python train.py --num_hidden_layers=8 --hidden_size=256 --num_attention_heads=6 --num_key_value_heads=6 --head_dim=64 --intermediate_size=1024 --vocab_size=8192 --hidden_act="geglu" --norm="rmsnorm" --norm_place="peri" --norm_eps=1e-06 --positions="rope" --rope_theta=81900.0 --rope_fraction=1.0 --qk_norm=false --attn_scale=0.125 --bias="none" --tie_word_embeddings=true --parallel_block=false --extras=["capped logits"] --init="uniform" --init_std_qkv=0.0252 --init_std_o=0.00514 --init_std_up=0.0252 --init_std_down=0.00315 --init_out_by_depth=true --optimizer="adam_variant" --learning_rate=0.00122 --beta1=0.9 --beta2=0.95 --weight_decay=0.23 --lr_head=0.0117 --max_grad_norm=0.5 --warmup_steps=217 --schedule="wsd" --decay_fraction=1.0 --decay_shape="pow" --final_lr_fraction=0.1 --batch_tokens=131072 --max_seq_len=512 --doc_mask=true --train_tokens=868100000 --max_steps=6624 --dataset="wikipedia_en"
MLP neurons of a small language model. Each row is named by its layer, matrix (gate and up: input weights; down: output weights) and neuron, and shows model dimensions 96-191. Each number is 128 + 24 x the weight over its row's rms, rounded and kept within 0 to 255. Numbers have three digits each. A neuron's up and down rows have the sign that makes its largest values positive.
Before each neuron's rows, "fires on" lists the tokens most often at its 100 highest values on Wikipedia text that the model never trained on.

fires on: "In", "Ad", "el", "Col"
L5.gate352:144112163144143124099131112142109160129107148134090130162138158103119142130131125152126138098163150083145161107149143121126121129164152155138100113115109129125163157140134137125113127114112179137131143171091148088134119153120147130151130102128110149120118169120151121100153141104176183158
L5.up352:131085120151129133177146141090146137109111114101091120106147142107132141155095065116124122153122094056084115137142132116114133129116110136119130127124121124159098136084128151136162160154141127127186099161118132123116122136089136088108119135147138089155133099141130131179151136108127176125
L5.down352:159151156139115129188142109097148143159121147130119103131137135114105104151122096123070146104078109131105118152120122115155105146124156114099122159151133115101090132098105070133095139110164139093122122139088095145102133101146152121159174159129121137143139121144132125110153132139135132154

fires on: "L", "Q", "NP", "_", "R", ":"
L5.gate421:175109141155111141133138138132133103137127174196152103117096118157130121169139137150105115127155170159100115111129101136131129106099157153168124111181105128121110131110113088148136061136129115127141137175104135151129115121155127103129121079144099145127158153127136132130089103128086102091
L5.up421:106094102063110109147140124168122146111096134158187127132142131117142139133176166133097106127142156119109123143131115149097101124121125082105125171141127148137130093152125154135120071128115076144164117102137148134106122101138107086187095130128121153100119131126096145126147116145124145095
L5.down421:087143133111123161111125109101095122111137142114116118131127094124122078104136110137152123136116127119111118171113138099137149139101109127127131125126106126172141145103155105125126135141134107138122155139154094131081133113126162115134126161139138088146135118162109076165080129152148152142

fires on: "an", "T", "L", "critic", "h"
L5.gate123:133165207132169053135119111092162109180082160107136087100141143103099102152159116147158107147146115139116123129100146107140142128130148113131100077149127151162150117138161120089152116150128112085146130099110150123123121133172136147090106128128078099163090108122099102147124121096137142130
L5.up123:097126121139161122131098134170126124133127159156160133130112093131108100110108138129134086111151107111118159132143135116131131184141131130119096151142113185107136147094120129157132145120119105089146166134140126111117138118110145075137117150169124160158110116102079113136114111161098123137
L5.down123:127115124142114134142108111107110165105140154143133123123160150156144044148137139164122126168125115150122119123131113109129164096121121139137107102134107108135165145134120165062119120152130113149129119089124114121164081129109125123136141122078146107145122124135134090107139077119150142139

fires on: "or", "American ", "ota", "al", "example", "ar"
L5.gate423:191111115157138134189100091144145114160152134154104091150100065119161109149127142123119135155128135134135113167151111124123158136138149109108133124125096122145131100117148135106137141117138097161102124103111164110108160098125147140138109091151114202136111081117143134105101149114111123088
L5.up423:139114113090147129139136098136135087161113124120158112149125147127103142173139130133148087129128121123109091126134124163127136162166108140097126113161143128098118117084116115124141113125129117112126193131163135125161143112122167095161116076160157147164106097136085110148115149132132176173
L5.down423:120116083104134190124131135166156126127137130136116113114138164139087147132196114117137152108139112157124158128096107169147102134116141149163124107189131133136161138081100130138152128160128144099158080131146182140124130144216103122119112195141155098129143083162101117102134125136161142122

fires on: "ex", "c", "f", "ac", "/ "
L5.gate494:141112135146087138135161100142147099108158129110134126126104147116107137072094156129114203118145127140138119133146130103116082151132145174128141135115111153126137159144163105078119117091128149122147147107062142143136150135105133093125117108142114106102129122085112124129108127088145168153
L5.up494:130164133145120123154085130145150135130137106134171111137158138146155126117121135141115145151102120135151116134099148147095086133138142144109149120168139103127104111090150116120126121187140120103129152120102167138116149173148136130165081126130088095126122124124158122158131087151147116113
L5.down494:127158138071147119153123118091144142119089106114142143179113096143147076126159107109136107138106110158100171147125123164122139093144147132153162118116107133124159101179096123170123166114072098136117106088136144119156134129141124130143121123119132159123118132131124103128110138153117141122

fires on: "Har", "0 ", "nor", "Wor", "Wat"
L5.gate562:132129148080128129114161146091134102147117146126124109109160131141131138152118121146130152140149130150154131125177129073138169165131133159170161114127126080121090113143111128107176088158164133099078139155103115136151111148117107105161132146176113170134133145116120103138114135127122108113
L5.up562:157099110104156158134108116117118135087127102096133140114103177129112136120124205131141114120115137156121164141108145068111114135127159185099144136125145167138144139160119101130138100127143158106097131113085145107127129146120100166073145147117161135105151102121115155121175168150136136152
L5.down562:098118144108170119112150144102159114137112138138123166108164108146179090132124101161147113125155112135204085129115105100176139177103081159145103133169108106127111131151107151135150127136109150112174165166096101117173052114142136124104108150112120128105148130128143159091129174135130157097

fires on: "–", "yr", "m ", "Hung", "found "
L5.gate366:110151168150119122088119104123117148137150142108114122137158099078114131155125135159135131147061081115148142101148147161100119149138174135099156163158114108165118135159156132126148151118153115100123120152162164133162104123143099150118108140141186171141108150144168086113147115148120125149
L5.up366:117112131114155092138111158104114087113126079124107111162102194127123112148128141112134134124141100121097155110113082133116108112107082132105123149138127177126137084124090120104109136126140134133154126108161127144144110113113107130110131166155132177126115134141099111151120094193154152129
L5.down366:116147156172123140135140121094125153123174132143132111149122178112102145141103168120107091175140156154100150124138146158151134096158171133140089096116152153116143066123077110132111111139112110150147097112101140151146122141096150109141176137129147138078143124145075111127150148127125144120

fires on: "–", "-", "if ", "ve ", "never ", "When "
L5.gate735:102114172103108134109158094097146117167132148144111125104117097149132144110137146122107128113161139154091125094133120138123105121120111105118141145138095117158141126147142128091140108088110123143152090127149175157129124112143158093140112131136133116141119131143081145153126097113148169085
L5.up735:142169145101163126128112115108110116125173089130137097116134119077125145114143113128132151111097123138106114159168142105132092154141093083123179187130172156111158177154122134150116139129103112157147084094103137150097146142141154140129130120147124136106113129185130146156127148106091132109
L5.down735:121062095167069164060146130129119151160109140113133143114118092165141128161141137073157114160124161125173121119079108115096150149145124135153122193134126139124135110087110124138131168136085089121120133117125132140137149146116094153134118113114134080135153103115137121141119135185125112147